Weights of a small transformer language model.
Size: 15 layers, vocabulary 2420.
Architecture: LayerNorm before each block, learned positions, biases, tied embeddings.
Training: a variant of Muon for these matrices, 132M tokens, 8678 steps.
MLP neurons of a small language model. Each row is named by its layer, matrix (up: input weights) and neuron, and shows model dimensions 16-143. Each number is 500 + 25 x the weight over its row's rms, rounded and kept within 0 to 999. Numbers have three digits each.
After each neuron's rows, "fires after" lists the tokens most often just before its 100 highest values on Wikipedia text that the model never trained on. A number after a token or word is its count.

L9.up457:497513468499502478557488524500522517508501470499504518480488497501478534449485448475520531474501480472541487502538501471507498494494473484511473488465571521479514479491493479466451500495505473483493528507524499480472469489507497455475470514486535477491500482526522509517460520534518515488515489533525496476519540483470478516502538478513533514491473509469475518467495496521495491526502
fires after: " P" 21, " R" 19, " E" 11, " I" 5, " Mon" 5, "I" 4

L11.up572:484468520458498505515525504520536505549493525465552526511537491472494494435470455478498527526497435473475499511490504523495495465450528536526527511526543486485537498503504526496525466483513521474504510525540493489484462508522494478496489494533473502521533525480516481508499496525510499458509509516532491494487521509493535506510499562454479454526497505498486495514512500477488527522515
fires after: " " 27, " (" 17, " s" 9, " re" 6, "1" 5, "^{" 5

L8.up213:513518527498502479514527525525499493478518486436514520485486495496486455481519542529453481497515467488497488502487462517508447540454483470527471498505481531507519513495519504507512497497490526518494518552486445478438523523486507519510493523467469554499555476534484482510500471457483486490506468463495471484489488572495505509518516450497488523525534524517481502512474503472490555484497
fires after: " a" 21, " H" 15, " A" 6, " h" 5, " T" 5

L10.up82:474509505568489508487492495518557509488544496517492500482520475493442520465529522535464476512486514507507512546500494541477515466523517481506452485475482506512454493478480511488481528478492496541518488530499496505548508504536416499497524495500506501516515490492491462483493524497518508538551498492488502501463485478496507486501499464496476453490472492520519474551486459513517534523542
fires after: " m" 12, " M" 11, "um" 9, "m" 9, "k" 6, " am" 6

L3.up383:483471496548555485529474504530492482495479508483511505554582527496473521515477522454509501524501464443529512496509529547521500487517502495458509507500459507488487543499448541503477430514519534521488545553487544542481500496535501478499495486479505498483508460499479508539499496509500543562510497499503490504464488492520489517502504535511504488534500533505508522500513520468475499479496
fires after: ".\n\n" 35, "\n\n" 14, " |\n\n" 4

L10.up205:502514516541510498497489537476463463497467493446505499479502400536488505464507504507448457519500518456503472498538510498551497524500546515527522485503472515510535441520499491461498482497506509478471479537493488507476507516537490495494487449486498511527520505470472494479476507489485426504525465511513488509499506508523524510533493556522495500481500494522508488506490485529475529488503
fires after: " (" 31, " was" 26, " is" 12, " " 4

L6.up106:484493496490496478478468472538503510530425491468503502516494492493488538512482477486504500498488524499481455486516510570525507479526548521445505492462507513461523509443489513498471521470525525445518477481532497492496519516498493496512475528492477479508502486467498477475509517500510519497524508487525489498519452493499513512542533469525468494537482479486542543512460532507523520517513
fires after: " (" 34, "/" 26, "-" 11, " un" 4

L11.up71:512528499514529475453524521518481490562535467537464510527499520421496501463485507465508498499464500441490486441512500480546480515498502511528479509532500473506493484484507510515509497530525462523473512536510505495541474516533480495480558543475500505495514518501500489513495485508503511485497484476506528518498550535503466462501494510460521515525531530516487510534510539472485508489462
fires after: " B" 15, " D" 11, "ad" 10, "a" 10, " A" 6, " a" 6

L8.up388:492518513492518512446512510474511504532487503468524517501514506482491508514491486444500503491546488489496506531501463525531486473491534527482542486497454511509496512531462453488559459529503472497480492512515490510505516462525506487501521493498499498489506508548498509501512457520493482504508514523491549486425531494479469497501525517491506450564501533488540537496537515510431473492506
fires after: ".\n\n" 21, " to" 13, " in" 10, " was" 9, " " 7

L10.up221:492527529479520464500495499533526534488487464487505539477507472461533501425476468462507500438529474496484512508501532482507492512497546505468482490488494488511482484481482482528462498478510482510544523526520513478486497538492487501498501470465480461493514488492512499485487519492512451495492465502465487502502502466485542493468496529502506575568484508518443514513511479463481482531453
fires after: "A" 13, " A" 12, " a" 10, "-" 10, "2" 7, " or" 6

L5.up183:502484492506482503447506481461543484460493483465506496494525482481494420508492483496507504482487487492507507507534552451513486485500513477528524477512485516490532493509499492496489516470525487496496491459501497525540511516561448524479495491506518491482484471550496504487505471464502559523500529506549495519488510526489449544481542505487483491504538492518477487486502466495484499484475
fires after: "7" 15, "9" 14, "2" 12, "8" 12

L11.up319:523498501516506495487464516538505518463493487497525496526503489485505549458549471478492517462482521536508522506495542506504499475497511508524498426525510485502460492484465565536508498477479521485501520499550513458504484512558490521490487504457482488475497494469487512485498526506535486510533505517495497498506482475475533535449517504426496530520463512528461467523500516467505436514495
fires after: " In" 17, "A" 15, " a" 12, "In" 11, " in" 8, " A" 7

L9.up383:478514495452476522546490500521506521504480491468491531461477536523456468502494504517523523512457518474514529502520469479453519494463518515551462508522537489501497551476514524511512464488509511510518506519511482492476522516493469505456470539503486512472539488486465502522518456504476460528494489480491536516441526546489500532515535503489482514515465521520505522511448513569468517438477
fires after: " D" 16, " T" 15, " A" 9, " E" 6, " d" 5

L11.up540:492463456519522463498522481502513550448487515514508484463538505489469480503505527474506533510507460517539542510521528498490475466471491506501530497504458525508519524520516486505496481514464515516531521516447498499529461506514467558473502480468510474454483508476487497559520512531527482504476530487513504493470510510497497529482499531484479512501533568535507519458475507494467511486510
fires after: ".\n\n" 66, " |\n\n" 13, "\n\n" 8, "==\n\n" 5, "==\n" 4

L11.up322:479501485508515500483549521430492494479539490521461499508445509509501471469487521465480443544512479523511474562506503495490486479486484502522469505485468540503496504502528498489456447517530475519508455483520494446502508514490500495514511450487507520531513512472522491521476550522469547514520531504538501523475525483513484521488531474486501510514462517480488509490482505495466507503520
fires after: "1" 31, " the" 11, "2" 11, "|---|---|---|---" 7

L6.up249:505473506562522479550487515509529513510491486483510469509517502528501460523529479490426531466545514512484486499496506543490473514551489515442493465518502521522516540481523499519518503518488485452539479510491490484471529512561546468514499469535441493541509495479580503512466474535478484500491530516480497504520497533507504506520468489470475470491468507477528519470498457447491495470515
fires after: " " 66, " (" 15, " \"" 6, " =\n\n" 5

L6.up291:496501510542506517509459515457511512479494468450479452487459498529523490490490518506470482491501520496496521519487504514500480556507507487400529498536495485510537532551549530500531541541509499518519485527492501491486493506513496502521478504509472522502489525479536521530486492530509471524481488471501480506487523494493494507512524491464539474514531491457482496485474455482517486503516
fires after: " " 47, " |" 46

L8.up142:474509458535500513494458514471483476529488495507487504502517492491489533483454477509493512478542509522515494535512506519534520521523466549455499472478482495531562523483517481479495475535477499495474522514547492453509482556508493444494501495484481550436557545470548537528515484479484510519504534486503469502509505496536505491509490506531508536513517468483494510512487495502505524508514
fires after: "1" 32, " E" 19, "E" 9, " e" 9, " en" 6, " St" 4

L11.up93:435532463468477484455524474505476503530476505493523509523499463541509538502541492483489469482490551476508487493478514468527493494512530509542492429500504522502511471463471542509510477478538517481527531513512535524545504472502481518480507525520522515490505519528520510529520536497491467469484511534483498512516515534505463531504487525488541484471461477534496510459486477498524573517497
fires after: "9" 18, "7" 18, "5" 17, "8" 16, "0" 14, "6" 8

L10.up484:447513534469498498458534538518524501493517491541506503473509502490510509514489490449502529527472521511509471549468520532523477467501493500458448493512469426506496514498546552502527502462512481515503484509525531466506520465472515458467469470525542499474525493496528476496531530480472482489494499571502503474520487486486482503463513504479486506502481495490472525499482501485497463519496
fires after: " s" 21, " S" 14, "S" 10, "P" 7, " P" 4, "os" 4

L5.up149:528528523540529476514499538484560496527495476486509459462482524495530489537522454504460510533494504556488494519488445542500496479467508493452515485492546497491514461542514480515523531547505546450505505508493527477491512537520513443504535467493478520532488518537510497515460496508502468502500545531515502508524454495510477498481522480475536502510503507469469500506501475525495521477476
fires after: " |" 49, " " 36

L9.up503:520489467480523506484504565477471473495556521496511543501509463449450509540489507464445532489474474506475508518538465510489503491500514511518551490526494518515535467461524469521502526504498484497502516482521505483448493507501487477504497451488531503454490496508505554482542495522523460558470505506506468507473503462512497514464488489475477488534536498494469514507512523492481491463469
fires after: " I" 20, "E" 19, "at" 7, "3" 7, "ou" 5, "es" 5

L11.up337:460502453526477476482486496464468511515488489475476529534535457482465477512506512466493484517465486449484510494495513481547449497494445487533510479521492489489489487517505503511490519521490495507518503510513501528454522477484498510506465501502539515423526467530486502535508500491505500501488527504513493507509504503466486504510542517533522419488538536522499551492503517485496492533519
fires after: "1" 19, "4" 19, "3" 14, "2" 9, "5" 9, "0" 8

L10.up566:472542518545489474505560484503532546490481485499553519453502516513516491477519482475507463508499498470524517555491493485485448517532517487465491471494440469514486502474474499502466463494490488508488496497528503471492499524500524476483485486516514506491493494458505497495521509507520504484464462465537502481458539530480519501497508536448486525528473573494466513475540490496488493519512
fires after: " " 54, " in" 14, " the" 7, " In" 5, " s" 4, " dem" 4

L8.up190:495568493460474501499485480490513511521513493503511457500559501437517493510524506489502499508519498530530498518494487482457523511578505515471502470485490522508494514519450524511462454494495540497520476483541514486550509515486443477509513536499493481542512492488499475492483529492498513466520471517517476510486513513501545487470509515489489528480514539522454515486513460527486530464490
fires after: " in" 34, " the" 32, " late" 9, " early" 6, " In" 6, "In" 4

L11.up256:500455544534469536478527496473467503499528471518479502514502516515511473481459436495520452491498500480501501458497502529547493486488467555485502506515504522476539481504498489511532507520465529487513500487478523543474501485467506532505430518491502460490492503533443457496527472521474534495516503476514516539517505491498503489481495489523467452508493477532448513495477513506509518535474
fires after: "0" 21, "7" 18, "5" 14, "9" 11, "8" 10, "3" 8

L8.up238:491532501512500472517454476526529499502514497492475508473538506513494421494478481462506504482484453516498486548494502492488479482521505514520496519500518477465537505473495511530515528471501531516535509464560523451524490515522458522460520493522498489531490508467447528489544480519494466519523498509472502512483510475498470504526459527452508571517493509484500489482470491530499491483478
fires after: "," 31, " in" 31, "%" 8, " located" 4

L9.up219:487485532527498510503489519489547493489516499509522497485506475490491467489540505492495490499516506522501480512485496514524529457515513501464548490471492489471543509488494491510493524544486525487522484467471472493503539472497544504494504524517557470475465515511527495481465520502537515471532477507497466511508542470519515471500477530506532522456526472482492539517471504520510462520503
fires after: " Gu" 13, " F" 10, " W" 10, " D" 9, " des" 8

L10.up490:495522523498505491473515460469500546488499480447460516486492525532533487514514488495493525494493539523525472534443495474482492495496528551471540491478483504477489507481476508510500532555518500534507526501499480453475505507457505515469496487473510556516515509465475540505492521523445479513444516517544480498470519434514474515495453537510464505513467471517525522479472508481500485488527
fires after: "2" 53, " in" 10, " the" 6, " " 4

L9.up384:481489480483528452462510527514475435506508496477511487511544529488552510504508472511503502543524497482510451514462437555436525488529467490502528483480510489450540486503486497505517487512516460503470530511512527516509534475474484485496515457526529476464484514493463496501506483481546510494464499510505490492504470520504478491507529474488486512469549478485498488489496460494507511489493
fires after: " p" 18, " W" 13, " qu" 11, " t" 8, " T" 8, " to" 5

L10.up463:436491522520477496467530477508490462483515491498505499524501480521484506551484449509527485490471540479499544474516505554458517460493506483514487490499501499478503483505500485533480491497480509495533520503480524574492554525530465533506485499523499495511495517506480452488484501521451561510528520458565499484519456473513523514525487508512490478538516507561477499493481494492472518540464
fires after: "b" 15, "0" 12, "4" 11, "5" 9, "1" 6, "j" 5

L8.up204:540474507518520496515510490497525513525498462509513496455520503507471519451452542509486485478505528490536507459505474501483471503537541523472559502518441485532537491516477487495462512510499507522462520519527503522504519553486509510501532509519483480457519512515463493504477520463539551527497503452542478484447504466504488529509495533536508472493503483472475493496496462498435473490505
fires after: " was" 34, " is" 10, " has" 7, " were" 4

L8.up508:497478569467510456473486508487507508510515526498508541484534471498530443507545507514537525511514498540530526514517501502535489504508505513480498515507468515522486493525470459537512479486499501512505498495498521493503436546511542507475498517484518491485522511523486501491503546441487470512512479551497444515503460426519449515477489521471472536507479468534487480509466442520499529521495
fires after: "In" 32, " In" 31, " in" 5, " November" 4

L10.up18:516519511499508428513502461492553484508492511475506460472457484490575544481500504454504498506479536470519472452521491485533486507489509515509505486459558480512484501526497521518517520487509495487490492508490466508507519497482496473492485508505517481480553515527520495484517488494497513493523465486492541461525516485494476497523516510510490486499532493528445483481495471531493510531513
fires after: " the" 30, " a" 24, "A" 5, " an" 5, "S" 4

L11.up487:508496497474524538500496477466475500510457472515514483557521454490482493465482487551508481474499538512487492513510486498528483524509494496449496500481446513481463503508487484489490479503529528481479541531484511468507455541520511501453510481507499538477521482479496515498483524504475491478511532560495481524506513510526509504510454503514470497484510510510523536526530461555471457536493
fires after: "9" 13, "3" 11, "2" 9, "4" 9, "0" 9, "7" 9

L2.up117:524477493543476527493500500514493463446512510463516528537512466481504529504512490501509482492456548496448497500494500473476511467485516468495499498514498486530556526485520503485528488509492484521551499460504511497511538502468518487516548493452518478509518498476473523474467498492489499478508539547488507481486543498488506470465463503542480506494498520539493491528504490497514547575458
fires after: ":" 39, "-" 15, "R" 8

L8.up358:494505537487478518518508480480467487466479514483509517460492473469496474498521493541539495448501493526534484538475497479498524489563487516477459473485545520527547467483500453509505527477510520492535513493490503475532525528526465484513505529511509503520537481481489490487525497508493532520528496499541505507475529531516494490482510525516479483490480479512469531493492481466514502498478
fires after: " September" 17, " end" 11, " December" 8, " late" 8, " In" 7

L9.up299:454527529490457517519483493514494508469479537508525459529484474463521534531463523476541515490558473481458497511497489486482455493544492521507485502464499519521496499481528471540489474493522495487482516513475539542519536475510476484494504529528530530450488510506508506524522501523442487478521506548520535454533504510496486505463524491496473482482479508490477501498462550496499542540539
fires after: " inv" 20, " infl" 10, "c" 6, " contin" 6, " fl" 6, " expl" 5

L11.up364:476465501510515490496511501518572506510483469500495525526539528461438500470509530503490490512458447464528515518501467490485504535510494515522529529506521525485518507519525543531471544509488526476508532519485522473483478503526484501491500507505487526463520451450533497508442495470511489508541535508521484511479507486512471462530468503470494497538490531494564477487452511497446499494484
fires after: " " 28, "1" 19, "2" 14, "3" 11, "4" 8

L8.up192:493531496519525529530502509510472514455508524514492501522498508528469499496545497426508494477482511489479477497480486468511523489511515510492445510481504497531525529525537470510489490491501516507510501521527512526504500553488454510502504423445493493445464502516498514482502508465522561537543449469485478456531462496488473520548473508501489454469502488525464502484491481499489528500519
fires after: "." 56, "9" 6, "3" 5, "6" 5, "2" 4

L11.up210:511523504530499477548479505477463545515483497458465460505484461511513520507516513451483528481493480534523505494484478478529503509525475509464480503503492430526510544550530510499495522501536474513516494482505499493499483488498494476522474483447468499502495504532522511470508518510556477488504484484475470537503531528467532525469546507487600451511519525512452493519492476447490506509488
fires after: " |" 34, " " 31, "1" 10, "2" 8, "3" 6, "0" 5

L6.up275:491476527477518522519524484480500487558498502467498569456481496475483504517475484499499466504470488517505484522487503530497507523484514578527524506485475549519509471519477479491460502518507549492493504471534485482536489507554477518493520526526515514469507515523505464496471484501514512536497519531477494470511497466472494483476462502513498460506473479505550446502496443458527532460521
fires after: " C" 22, " B" 11, " Car" 8, " G" 6, " K" 5

L9.up377:465501503493499544516467510501479478527538509473482534480461505480519496478485526499471485486509504480541488480465506568518488480489478545531443510525510503483504468479509558465449497478491505552492449492533499507497487493449530453492495535517506529489487464538516515551479468495473500495530492536546470472492496518469492504556501510475506518505475491495478534508516541539500475487508
fires after: " p" 14, " P" 11, " E" 9, " St" 8, " Pro" 6, " em" 5

L10.up349:515479477504553504487473510509539530520492483478545487484530487454506480509515491525505501532471528503508466475483486455519493490507509529483499517450514480498527485523490516484532537540529498558471498486517490486485527511465515470472504512552525472526497512518480473474499547472497546474518452531517490520520494497516507513506477517464552507471543480508500504503485479452508488523543
fires after: " F" 21, " f" 18, " D" 7, "up" 6

L2.up93:513517468530523515473527480422491488496477478523427486492513507485495504491481503457494443486504520474510491513491513482507473484491485457515526507525487510479508492522510505472479563482518492518513521525514482493513492536532502492487492531477472429487499498540494495530473489512533483484568508489505522519490473496527505511439523538518478479491523483512494536568536506503474507514526
fires after: ".\n\n" 51, "\n\n" 8, " |\n" 7, ")\n\n" 4

L9.up171:501473505498482517509487538486507505453499521504531497507491462466533480481463468481488517468506514468506503549475490504474506495507548541465482477487551549512514474497480496551532478527518470470516503457466542510473509477432509478537487510516526466506460484472479510508467489503516498478510495486543505490498498458470476480485556508487536503425539545536526462485463532512513514501508
fires after: " inv" 22, " c" 10, "c" 7, " sp" 7, "v" 5, " f" 5

L9.up496:515561502505517538464492527514537527505485521481530535496486543457493503531438519495472525488500497498527500517462512509480525491475492513531510523508490440530504510492523476490519494495501480456493514461498447498484515463497545494455500449532497484481557515485519525510493521499480505512495478478537519516468518468511517506484540501505455495484490462494462530512501458514479469494489
fires after: " h" 23, " r" 15, " sc" 10, " c" 6, "r" 5, "h" 4

L10.up44:501508526544506457515511497483536495537482496459480475507534462494481475485481500484470532564487539481528524504486523528572462476530525490515500483488474493507491546523532513505459531522514493524490530492517526489474481533537498516491466495514491509511478459516553489509489502495533493518513499494481489525462501554512483476487514500492530464554502481488520479508485433502451492504520
fires after: " |" 24, "2" 17, "7" 10, "3" 9, " " 8, "8" 7

L5.up166:508523470493469531491518479470498505461500440483492512519500490500500476518491507463497450513478498477478534462508493495482497483483500497505541461493513504543532495504477507517521485493525516470476484525504529531508474512506494531514446534517590532447501473532459506511494505490471541491506501524451532511536485508506525476513520491578476470503503500460488502483480505502467530485482
fires after: "°N" 15, "″N" 14, "1" 12, "3" 10, "4" 7, "7" 7

L9.up122:503502543529441466542492507504541487491498504495533476481540537518502478492502491474496478504513512461510558531527480494492506466493497500496510491513474460504480471468544543506447536519507480502513522455463483486488504541505499475471487494426518515525482500488473524498550508487472502496492511519500477475459535452485506520510486545463480482505495491501512516481501498524480482506479
fires after: " of" 21, " " 14, "," 11, "In" 6, " in" 6, " In" 6

L11.up206:516502469510524513454542496486489517479501469515510480481525533473515523476454478516500512456513494494522502494526485504521487518494472500496539468536500492481501446519487496465529511464502494455456491501523475461447485484468530493477530511492515474474481500510516499576511553515501549532506483510502514466493515516509471511549486521471476496537497546516466520524521487483480482524528
fires after: " an" 14, " p" 10, "ot" 10, " St" 8, "p" 7, " a" 4

L9.up151:496522480531525480448488492479495479515500484470502530466485456514520542520472477476519537519543465536521511494454493485471501460465476564500500462479497500515505486518483497513454446493509515509527447504477514445531514482488503465537484528505529536486535508572493529543531490505427508513474496497512456552514452492496502487501509505503513555475499485501517504506506473521529520497544
fires after: "2" 49, "W" 12, "1" 12, "E" 5

L8.up325:479506504467562527480512538472540465509523491501509498454476469511518468515511503539508538505483474462499521528449472539517488495520534521474493501493515459495506464470532558514506505505497529474510460487536468567478498517483497492510510494501516501497520486502470508482504515516515475509512493528525491487521551455529468501477517498496455527478450476534583491469514486506543493547505
fires after: " M" 15, " m" 13, "S" 7, "m" 6, " P" 5, " Pl" 5

L6.up400:437519472457498505519483478486528516536475507460512498506489517455512524554461538481497482441499456520498492505495478523478525539500487513462463497493498529484479493460519463510508463539499523506450489485512502502491506494522515460459485460505510504503505518473487505488535505496478512496484487482505516480492528517560490491505534485487512471508531488545520482522470490458490546453538
fires after: " t" 47, " T" 12, " h" 10, " c" 5, " can" 4

L6.up538:512499505540522471474479486505515500527427476453510466460466507493514481477489440466485493529477528531492484486518487484507508517530535475492502478471494491507503508548499457484513494543529476483477502510499483491495516530528476505504477533476479499546510504523518499491493542518494463499515519539467525486484510548486474509513553523499531497546527501510485467503506500509488501513535
fires after: " " 39, " |" 22, "0" 6, "1" 5, "2" 4, " the" 4

L8.up66:524510499503495468519502494498490495504559524495482471495538531534461555427550494472473480507546534476536499446528512510490491490486480507543511499522481507482459516543538530477476493486520488495518498515537492503520487542503537496460533485513478476513463510473523481543500506515494532450486499539482502475498493500500501557509490493510484483524464511537486489477517425488490519495527
fires after: " a" 32, " an" 17, " gr" 6, "ver" 5

L5.up83:503489522479513478482482469541536517476492502500507537472505531486524488523462477465508506505522487449473508494506499507476507516482543537468450483471462494501496532537504486496488520488491507485510511454534492499533485485529484520464484519543506503485449496488518490454547498470453499502472546486514484477520549481540509484494511500495496474571506540504540516494542514493481550468547
fires after: " K" 17, " C" 9, " P" 9, " Ch" 8, " M" 5, " T" 5

L8.up155:507524575509455465496501509498487510496464457476496501498489524500467470576524521529491519506520500484526505537484504482483534506489499484456474499470504507473504511487552488512508520506519526499474489436484503496527550481528490495486524517488486506463462448499465499525463506503492519518482504513480481536499493509549527546441527517504509511455535489493571520506497513494492483516479
fires after: " H" 16, " W" 14, " F" 9, "L" 7, " J" 5

L9.up158:508528475499496491495454502515476523487523458460540478494515555472529493477467508539507510532491504491500497518493477492480495476474521518532511519522501495486496525459499511515493490498498483474539509511486452498494497497487509488479498467521478492474530513469518488495495527529522545492509503458541477489468483498557523469472486455501493513446528495454511483515482527531496488514526
fires after: " Z" 14, " qu" 13, " +" 13, " V" 10, " W" 8, " Qu" 6

L10.up149:507529510515529487489473526494499486479532470530504495515447497468488502490493493487488511514509497530525491452516513506502511530523522530493489497526527480530463496506515552475547476508510494523537519508470525468544498509539476507477493499454561502486485505489450509496515492451433498495500505483482471511511518564482468520514543487470513488515515487500478481517471553496503538536489
fires after: " te" 15, " e" 12, "te" 11, " a" 10, "a" 10, " E" 6

L11.up424:485513546528509543479490482481491502456523528497496499501476489505505520513548505521508511547479477507529534513518509513455508510518517517430454518449479496533500494486515504548520491480496532516534486499504483472494487498524463456489495530518560488466464534522507531544518516504510508471515483490519495492532506495504457538494456467447472451472528479524463526480491461513497508500492
fires after: " In" 28, " " 14, " in" 13, "In" 10, " until" 7, "On" 6

L5.up326:532468479532479481541477508501485531488508463529537539480462456488525476480488477538493502445471499524511487525493464529501477467507479497457536507512480478506521475471506500532449517503528495540484487517525537474528485524542476526443504475522512501464472477554519465511500537500498531462500537453503518477483520499514518488491492524483470521505501502461476519528463501527510517480496
fires after: " d" 20, "D" 13, " D" 12, "l" 7, " R" 5

L8.up89:504543507510510468515499477526516492489518503508528504554502488499544462505493490507494504491526473514495470519515491489497497538521532534507493506497495495519520521522468505501496450447500469544490488518504470529450517500514495531486538480464504476473480546530481498508534483450506522477518494524506494503514521515502468519511502496499476461547479428537505518441487463546476508466518
fires after: "0" 31, "3" 8, "1" 8, "2" 7, "4" 6, "8" 6

L8.up284:519470492486511488518501450527456472551451482446539493513552464481525487485482486521469527504496500483507490523501536525487498481524499514464479510518500473499471520488519467478515465501495510500539496534508514426460540550492486523504521468502520536526496498502521492524462497483534481484501506506534482450528481528491548533552521484512493524489497499486493529494464498526502551511495
fires after: " (" 43, " \"" 21, "/" 6, " a" 5, " =\n\n" 4, " '" 4

L6.up203:555527507462534561492512512488502522529491498527532453483526505509502525515531468511503480513502521514527525552510476506455502446456513482510471502487517499517494470513536497507487536499491526510484490521473485418493511515498508500449530515509472539489487494570496516501444520482481507482513483489474487460530514503505485489502505502484498534500508446507472478489490518477498475505463
fires after: "," 82, ")," 7

L11.up372:516461454514493512460488507471464482488514501491511454484521494490485501493505505501495459533503469479506424489507487515469509516490493546482534505498506512495466485499523495535483490473507510519514493482521473453503515543527521465495495505522504460497521514497486503555504512529504448555425516428495543479497511493557502475491517523482516496539539451503504526526471511524491492471482
fires after: "1" 28, " I" 6, "ou" 6, "d" 5, " W" 5

L8.up226:504491506504494445509492484526454457562502472562486470515477463494483508465488491457483496481486480491537485500562481485527536506498525491457471479482522480498476525517491489485487499500488489516465474536528523515530523509502468486487435507492508486509537490511517529498547447482493515466510478500505476458520465489443521473539516523529506480508544552522510515489498520479513519479504
fires after: " one" 30, " a" 19, " an" 9, " =\n\n" 8, " number" 5

L11.up316:463506533465491515518463451500545485472554527537515483521529506486526519452494488500470496487513453474492538520518472518514505514479486491468492441530511540546497491436483459478494441470472540503513465509516480471526516522532456486481483470477521518522524511475519526550521473493508490545502501505532508483492505488499481493484526480481449538473507522467533509517483486483486515478467
fires after: " |" 26, ":" 16, " was" 4, "C" 4

L11.up165:447503511517513448512510509519497517488503503493513483544531485485463517471508511489479473512546527474499509498519497514474509478521477530506492490481497519499444522463497517514501473447514482518533503480487498462519502486523472505507505536493484519551501514431514512503500488477485538469485481477524487487467489526481506515517474451490502525495560504530511421525485445506473495438536
fires after: " M" 18, " the" 13, " comp" 7, " A" 6, " m" 6

L6.up97:519513460524517520479512494506502501520467527533527492494518478459458496536491452531483475521514480485523501544465480472524466476483533512530507542518503458522469486522512487467488534510498526443485512506516504487495534503545525526465488504535516530486520481508523523510492490515440521504486497470505514482525487479496506493496470480509464565495506470510515483533517517529499529505498
fires after: "," 81

L11.up457:484537535474492493546468497506522538496500485471518538466508514498508500456509495502573464487520467481496483528532508514519481502444527505478495496486498538503520494477489476502465449475506521562541501543505521486479483515473499480466483516478489531521519507505539513507501500500475479485495483504493497506442509519506526472524493543495455437515487514512524518506497486467504509489546
fires after: " " 89

L5.up229:503523497507493493495495520464512475495476473507505509522531501502534524476513492524557568525497507530519472473479477543474506476523533516455500493453442521477489529482485490499501509517554499508490495516512526470498432474488484489486493504487483519466518506499505531477503538482498509539498476495525452497515481468505487509483536553488487538501542508515519462454502512518500438483502
fires after: " in" 38, "In" 15, " In" 12, "1" 6, " to" 5, " on" 4

L2.up154:542489513509495494534464507503508523500504496491482493468503479485511493468511519555503490519474538484497441493536499530479529489491484498487571503526505527472531500518475486474517479539522476511548489481502476485507470518487506473471476468463479438499487529491481522494513508521527509506511470540494500428487468510511534470453499524517487534541536526541515489475478509432518521509497
fires after: "i" 12, "R" 12, "ob" 9, " f" 7, " d" 7, " v" 7

L9.up45:494486486439563506542534509497517516511486499496469497438498523532517485518509516488486480495522518421516464519515519497496489459476500529481512501496479502470538536523511503490471450512466499489479536495486478519486488517491491506500502534473526495475479538537479503541460493492494448479527522466442522556521490483547511491492489502486447509507498527499510502519499500528485507574539
fires after: ".\n\n" 41, " |\n\n" 17, "\n\n" 12, "==\n" 6, " k" 5, "==\n\n" 4

L11.up168:531514494505448510483518494523500487487486477524493500527525469501509495518508521482514475505500513471485491482563525439538505451501512518525505465530508485473472527464484493495466475471523514480491525479489530499545480461514488510527465502500535512483500493516481471506536485499524460448489495488524498526506462485497478489501491524502534479513501480540526504468471513515493514501531
fires after: "2" 22, " Miss" 12, "6" 10, "8" 8, " Angel" 7

L11.up359:493496518483495510515480483492522466498538459469510456467493507488463471474520488504521473521501501544504517521505486486479466495485511461515494521495512513503525480480512536532437506518512498550523482490492523499474480510536515507513518464548526493448525472489519509533467500510491523518477530510504457494513475514528507518501520523500510494514478511460463476486486504484455511538556
fires after: "2" 44, "1" 18, "3" 8, "ol" 6, "ar" 5

L6.up377:492510488532475482513531494490513487480522515468528545511502485511552519501498491512526485445485520450490468541446499540513474503522477479525510438510497480522510490504472488482512448512513510472533497493517503518456526539481499496521500515501472528425523428488481523498470532519484461526516485524502528497536501547495487462456478482523469492531516482501488514513467505515489529493527
fires after: "-" 38, " Sw" 7, " c" 5

L8.up98:491515459492493465490496538515495516467471494519516491532485504482508522497459498524472499473511511535510467550488481492513485463506467541504507481443497523498535466471491518483474459540517488549504512504475499486496548492493488485455539477525462498463515511463497513485508543526440505491528518487490512544494514519479463488574526482521538554492499493458484552536468493486505521508454
fires after: "1" 25, " d" 17, " D" 13, "R" 5, " F" 5

L10.up21:521464511483458491448518525510524476488497438520526536515514513518508494473475488497491476443495538499501501583509526477539548511506515467502495483493474512440468492522474502482497482512502541479488542434484517446484500495536521495450518482517535513447537463498505511531485503487476505501442504504541500532465490536518512463532462501509511523513490533499537497478498525525505445519507
fires after: "–" 44, " |" 11, " Bel" 8, "2" 6, "7" 5, "8" 4

L8.up360:507485483542509465495508475528484531481515457469510499496560510488482513497484506475482489520502514503514503506485502461530489464499543517504500475484462488536537495477521514496448511526474502513481524532507535502496514526525532503519497502470461466528502507483478452500486486491514475516490487464501465464515493488528499493537535515509481446469451514467487503547497492520463484482509
fires after: " was" 21, " is" 16, " are" 7, " the" 6, " were" 6, " and" 5